config = dict(
    n_head=6,
    parallel_block=False,
    init_std_o=0.0286,
    init_std_up=0.033,
    decay_fraction=1.0,
    dataset='wikipedia_en',
)
MLP neurons of a small language model. Each row is named by its layer, matrix (gate and up: input weights; down: output weights) and neuron, and shows model dimensions 400-527. Each number is 50 + 12 x the weight over its row's rms, rounded and kept within 0 to 99. A neuron's up and down rows have the sign that makes its largest values positive.
After each neuron's rows, "fires on" lists the tokens most often at its 100 highest values on Wikipedia text that the model never trained on.

L5.gate734:57 65 59 36 60 47 48 46 46 66 44 61 54 38 57 57 60 32 61 72 42 44 54 49 37 50 19 54 39 56 44 59 55 49 41 39 34 43 58 37 27 40 45 38 56 52 38 49 52 49 35 62 46 60 67 42 50 39 38 54 47 61 52 65 65 52 64 40 56 62 64 56 44 60 37 34 69 67 51 59 53 43 80 67 59 61 41 53 69 31 53 42 50 42 38 50 36 52 60 53 34 79 45 44 65 42 47 42 62 57 49 66 71 49 29 42 65 52 75 52 37 74 38 44 71 39 56 61
L5.up734:60 52 32 62 57 49 35 39 53 65 64 54 39 62 53 67 70 50 51 43 55 66 45 42 38 45 57 36 41 48 56 50 60 77 53 40 62 31 58 45 63 47 51 55 85 60 32 41 60 53 42 58 46 56 49 43 12 64 41 47 46 64 64 49 52 30 56 53 75 67 45 62 36 48 56 38 30 32 39 63 45 23 40 59 35 48 45 54 62 55 55 59 38 42 48 31 44 73 48 12 39 28 66 50 49 51 55 68 37 59 36 46 43 37 69 50 40 41 30 48 58 66 66 49 41 54 60 62
L5.down734:50 41 59 63 51 41 17 48 48 43 46 53 57 39 74 42 43 33 57 63 56 76 48 31 53 33 70 54 60 46 48 67 49 62 49 44 61 55 46 47 38 62 52 49 70 45 52 55 55 59 49 20 41 56 40 71 50 54 46 54 44 47 63 58 27 42 39 56 13 40 49 48 40 67 55 61 60 44 34 73 56 44 58 66 44 44 61 54 41 55 46 39 29 46 51 47 60 57 47 58 57 57 60 40 49 83 36 63 59 56 59 61 51 33 56 33 49 37 34 54 40 60 45 51 66 57 61 45
fires on: " the", ".", "-", " a", "'s", " its"

L3.gate550:46 44 64 68 42 40 28 25 55 33 51 53 55 58 30 33 44 62 55 49 54 49 63 52 58 80 53 20 50 61 48 65 43 57 48 39 65 57 59 60 61 59 51 55 65 36 34 56 40 47 68 49 55 41 28 70 43 52 29 71 66 38 28 51 49 50 52 41 42 47 50 75 55 38 46 44 69 38 48 54 42 51 43 61 34 50 51 30 75 32 48 60 53 35 70 54 55 49 61 52 36 47 49 62 68 26 58 24 51 46 44 29 34 60 68 47 47 50 51 29 34 66 58 55 64 48 52 46
L3.up550:53 72 45 65 52 46 30 32 50 49 48 39 64 60 46 56 52 68 58 51 45 40 47 54 50 41 45 46 58 45 52 69 53 47 64 52 77 43 50 70 17 51 48 53 60 52 55 66 35 52 71 53 35 44 64 61 54 30 54 62 80 28 68 41 75 56 37 55 51 53 44 42 75 50 48 54 41 48 53 48 76 41 50 62 68 65 50 46 72 46 60 47 46 46 48 62 51 43 42 44 39 45 41 38 52 58 59 52 76 60 59 42 78 49 67 68 53 58 33 45 54 42 61 42 49 53 39 43
L3.down550:63 44 44 54 41 51 45 70 66 51 43 56 44 53 54 33 42 51 38 52 62 40 39 46 56 53 62 44 66 63 66 51 50 50 58 49 34 53 47 56 45 35 40 76 56 75 49 59 48 30 35 87 48 34 59 56 55 38 34 61 38 48 72 48 44 59 48 56 42 41 40 48 57 57 38 60 32 49 59 48 44 50 38 61 40 50 47 39 65 46 45 51 38 37 52 63 56 81 57 83 61 59 47 67 44 60 62 61 30 68 50 40 53 58 53 50 43 77 49 66 59 27 51 59 43 61 41 39
fires on: " of", " in", " use", " as", " with"

L5.gate893:66 72 46 52 42 62 59 39 74 62 61 73 35 65 48 63 45 46 51 35 52 66 28 42 46 42 28 66 38 51 66 39 38 56 66 61 42 38 46 48 41 40 65 48 34 40 55 56 52 56 33 55 48 30 49 63 51 71 56 47 42 56 41 36 55 39 54 64 48 65 35 39 52 70 42 41 59 35 54 48 35 70 63 55 62 53 32 66 38 22 63 53 34 29 47 40 59 29 43 49 52 42 53 56 65 66 68 67 53 61 36 59 79 39 29 46 47 46 70 50 68 58 54 46 49 56 38 38
L5.up893:26 24 28 42 54 66 63 42 44 43 41 73 62 56 33 40 57 41 81 44 54 45 49 57 64 45 18 45 53 59 61 47 56 50 46 46 61 54 22 52 60 45 63 41 46 40 46 48 38 68 31 37 44 55 54 59 45 66 61 52 38 57 41 49 48 33 39 52 20 58 37 47 32 51 53 39 55 47 49 62 45 44 39 34 73 47 70 68 37 48 47 43 33 40 34 50 36 51 41 55 74 46 44 47 63 39 56 56 58 46 43 34 37 51 50 57 46 48 62 59 54 51 49 56 38 37 52 54
L5.down893:56 54 46 52 50 71 56 35 50 20 71 51 39 56 54 54 64 53 50 44 54 63 50 64 46 60 30 45 71 30 53 61 48 62 63 41 33 44 35 40 51 44 71 44 51 45 24 57 52 42 46 39 58 49 50 61 66 53 57 70 62 51 43 77 48 37 44 56 20 47 55 44 44 39 63 21 72 56 21 53 61 59 35 51 48 40 42 38 66 64 42 47 31 67 73 53 48 58 46 72 42 53 50 54 62 47 69 55 48 39 59 62 53 39 55 57 46 53 69 55 37 51 41 62 58 61 53 49
fires on: ":", "-", " |", " the", "="

L5.gate564:49 36 50 50 42 47 48 66 34 65 45 76 48 70 40 48 38 39 41 54 62 74 40 45 51 38 44 67 64 59 48 34 26 45 53 49 59 34 68 71 34 36 68 44 65 36 58 48 54 45 45 49 49 27 52 47 27 35 47 69 52 45 46 33 61 42 47 38 70 73 48 35 24 62 38 40 61 46 57 53 55 57 42 68 58 45 47 42 48 33 73 60 33 61 40 43 61 52 39 53 34 60 62 38 43 37 37 52 37 61 48 47 48 61 57 52 85 53 35 62 51 49 51 57 55 41 51 63
L5.up564:43 24 50 50 52 28 51 53 44 57 40 40 42 54 59 55 40 42 70 39 40 39 51 46 55 46 60 48 58 41 46 52 56 39 51 67 42 64 49 47 50 39 66 65 51 37 50 65 50 40 74 51 26 54 55 48 51 72 56 42 51 41 58 54 63 39 45 79 46 48 46 02 60 67 52 56 34 40 71 38 59 47 43 58 64 40 52 46 63 29 43 51 30 42 47 57 58 42 57 39 64 53 39 28 61 56 34 40 70 41 33 37 33 49 56 48 36 31 53 53 44 51 56 65 92 50 70 35
L5.down564:51 60 54 73 65 41 53 75 37 52 45 35 53 38 49 67 55 56 38 37 67 44 57 32 40 34 51 43 60 46 46 63 48 44 63 37 56 85 67 55 32 51 25 48 64 47 49 72 55 49 64 46 41 59 44 51 65 56 65 57 67 46 57 38 65 39 45 72 53 61 30 64 55 55 54 47 45 60 66 51 50 29 39 64 70 64 68 48 57 29 34 40 61 61 58 34 59 53 35 42 65 65 59 38 71 61 48 53 52 26 27 45 52 56 51 46 49 40 60 44 28 60 52 44 88 57 46 49
fires on: ".", " the", ").", " also", ":"

L5.gate757:35 27 34 43 50 35 39 62 58 54 39 63 54 49 70 55 39 47 32 61 38 39 60 37 57 61 57 41 48 37 37 54 48 57 49 48 50 18 52 70 51 59 55 37 51 50 43 58 64 61 60 40 49 63 33 50 33 64 41 59 41 63 49 45 61 48 33 83 33 45 45 37 39 61 72 48 58 46 62 38 58 33 42 52 66 48 70 44 39 32 62 55 46 53 38 55 46 52 61 57 53 51 62 38 44 42 52 51 53 45 48 25 25 41 49 50 37 33 57 48 48 62 58 26 44 32 34 42
L5.up757:51 49 64 51 65 32 46 56 54 41 41 76 48 47 60 53 21 10 45 48 40 61 37 63 49 45 46 47 72 48 59 69 56 57 48 36 60 45 72 71 48 58 63 38 59 43 77 34 37 75 43 72 42 37 66 54 64 42 32 56 28 54 42 52 45 43 39 56 43 25 29 63 43 66 50 56 39 61 57 53 24 65 58 52 40 46 61 54 44 57 60 55 63 81 63 47 48 45 36 56 58 47 39 48 62 41 69 44 63 43 24 24 68 73 54 51 49 51 51 53 52 68 37 49 36 51 52 54
L5.down757:70 55 43 49 43 50 49 62 30 35 29 62 58 44 49 44 44 43 68 42 56 54 54 52 33 43 20 53 57 47 72 61 53 62 44 29 35 45 55 47 47 57 52 65 51 36 61 42 67 52 55 42 58 50 49 71 45 54 60 45 50 73 53 45 48 38 32 56 36 26 44 54 60 68 43 54 36 58 45 60 64 36 46 38 49 50 58 43 44 49 64 52 55 50 56 36 57 53 34 45 52 54 33 21 65 38 42 41 62 60 40 48 43 60 04 62 39 42 41 37 53 38 57 26 24 60 83 57
fires on: " of", " and", " in", " for", " the", ","

L5.gate19:43 59 41 57 41 51 48 45 57 73 36 58 48 53 55 50 44 42 57 64 56 55 43 30 46 54 23 55 53 49 40 24 29 37 54 67 48 58 44 62 43 48 45 57 37 70 53 38 34 60 56 47 34 38 59 66 34 62 50 66 53 49 64 53 52 40 46 51 37 65 53 49 49 73 48 32 55 60 55 51 72 43 57 36 55 36 63 53 40 53 61 31 58 51 64 48 35 55 31 30 52 32 58 34 58 31 69 47 64 44 43 48 41 89 34 33 68 37 56 49 45 59 28 52 46 36 66 18
L5.up19:43 67 30 45 44 44 22 61 71 54 52 56 33 43 60 51 36 43 51 37 53 42 40 49 52 64 40 58 40 53 36 41 61 54 27 29 58 42 42 49 36 44 85 50 77 53 30 28 43 60 51 59 34 36 48 43 39 70 58 34 53 56 57 59 59 04 44 50 49 46 42 48 43 71 58 48 71 53 44 58 32 62 43 61 57 43 53 66 51 55 43 34 36 47 48 60 39 40 32 44 48 38 38 46 54 52 61 50 50 48 57 28 48 56 48 48 47 45 46 61 59 64 54 58 61 27 49 37
L5.down19:54 45 43 44 45 43 30 59 39 68 35 35 54 38 30 62 64 46 52 64 55 49 44 46 52 58 33 58 41 58 49 55 57 58 43 44 60 60 59 66 50 41 82 38 76 19 61 50 68 54 58 60 55 52 34 62 57 57 51 47 63 62 45 51 64 36 50 64 31 65 59 22 35 52 53 46 52 58 62 55 59 42 56 41 65 41 44 66 51 46 44 23 53 61 69 48 52 50 39 45 56 48 64 50 65 70 47 45 38 45 34 47 44 48 33 45 49 48 55 43 36 52 51 55 35 63 47 59
fires on: " the", ",", " |", ".", "-", " Award"

L5.gate64:62 46 49 59 57 34 36 34 38 57 60 65 41 55 38 54 60 64 46 41 50 52 41 55 59 55 35 62 36 64 52 47 39 49 65 40 49 44 48 44 39 29 36 55 24 38 35 56 62 50 80 47 20 47 47 40 41 43 54 59 52 51 49 43 61 44 51 47 71 50 60 61 56 41 52 58 55 49 42 43 62 61 31 73 26 65 37 69 64 54 53 55 44 54 60 88 51 51 39 67 44 36 59 48 52 69 69 47 52 57 52 61 76 48 50 56 57 61 52 25 47 54 24 64 37 67 34 45
L5.up64:85 47 55 58 30 53 22 32 69 59 36 47 40 37 54 52 57 53 50 51 43 49 48 51 57 61 51 58 45 61 50 61 39 35 49 26 42 44 63 58 49 44 64 49 45 44 41 67 75 47 55 60 34 52 58 54 42 59 48 58 59 73 43 29 59 37 49 28 55 74 39 44 35 44 59 26 56 67 41 64 70 41 42 59 43 48 31 55 76 43 55 54 52 57 53 71 80 53 65 59 43 43 75 44 65 67 55 54 53 57 43 76 76 41 38 45 59 75 61 23 42 65 32 52 60 58 48 46
L5.down64:58 52 45 54 36 34 31 48 60 48 54 41 30 45 82 46 60 61 59 53 24 51 27 58 36 49 55 48 26 53 70 78 50 47 59 12 28 45 62 68 42 51 45 57 73 42 70 36 61 40 69 32 41 39 43 33 41 52 52 36 38 49 67 44 58 40 70 46 48 34 47 49 36 64 54 48 49 69 61 38 61 20 52 74 66 51 34 35 57 44 53 56 59 68 54 57 42 66 47 56 54 43 55 50 64 77 68 75 43 54 36 34 54 44 48 50 46 50 60 55 40 31 48 35 54 54 44 46
fires on: " |", " the", " in", " of", "-", " Scottish"

L5.gate284:39 54 42 42 51 58 24 75 66 55 55 54 32 65 62 36 62 47 51 57 71 41 62 53 52 78 61 63 63 46 38 34 54 53 54 60 64 38 51 38 45 35 42 76 57 59 49 42 52 59 66 55 54 58 56 50 44 24 57 66 58 70 39 69 62 51 35 50 50 61 54 40 61 44 37 52 58 41 48 65 45 55 62 51 44 46 30 46 65 48 60 45 55 33 57 25 23 69 56 65 57 47 41 43 49 43 76 60 56 39 58 52 48 45 42 59 51 46 28 56 54 48 50 42 47 54 37 54
L5.up284:58 65 53 49 62 42 49 67 72 33 53 51 47 52 63 52 55 40 56 49 78 40 59 32 50 50 58 63 42 46 57 25 20 57 29 67 43 45 34 43 61 38 61 61 54 68 68 42 30 73 46 54 35 40 64 52 34 35 33 55 54 57 47 57 62 28 47 31 33 38 41 60 37 42 38 42 55 62 48 49 41 53 50 34 45 49 61 35 73 33 55 41 39 37 47 48 42 51 77 51 40 39 31 72 60 38 64 48 56 62 64 37 41 58 40 33 37 63 40 47 51 40 59 39 40 54 48 50
L5.down284:47 51 57 76 43 45 38 50 46 50 33 33 67 39 56 27 47 55 70 70 46 63 53 60 44 53 30 45 47 52 39 51 29 43 35 69 48 56 51 43 49 49 30 38 68 56 63 44 43 49 55 70 40 39 20 69 33 60 17 63 67 69 61 41 67 56 50 53 35 35 37 47 56 44 53 47 57 56 53 40 43 44 58 39 49 56 52 49 55 55 47 44 55 39 57 55 36 43 50 60 51 45 37 51 57 59 44 39 67 43 40 51 47 59 47 52 52 63 44 49 71 67 30 66 28 43 40 42
fires on: " the", " a", "-", " first", " received"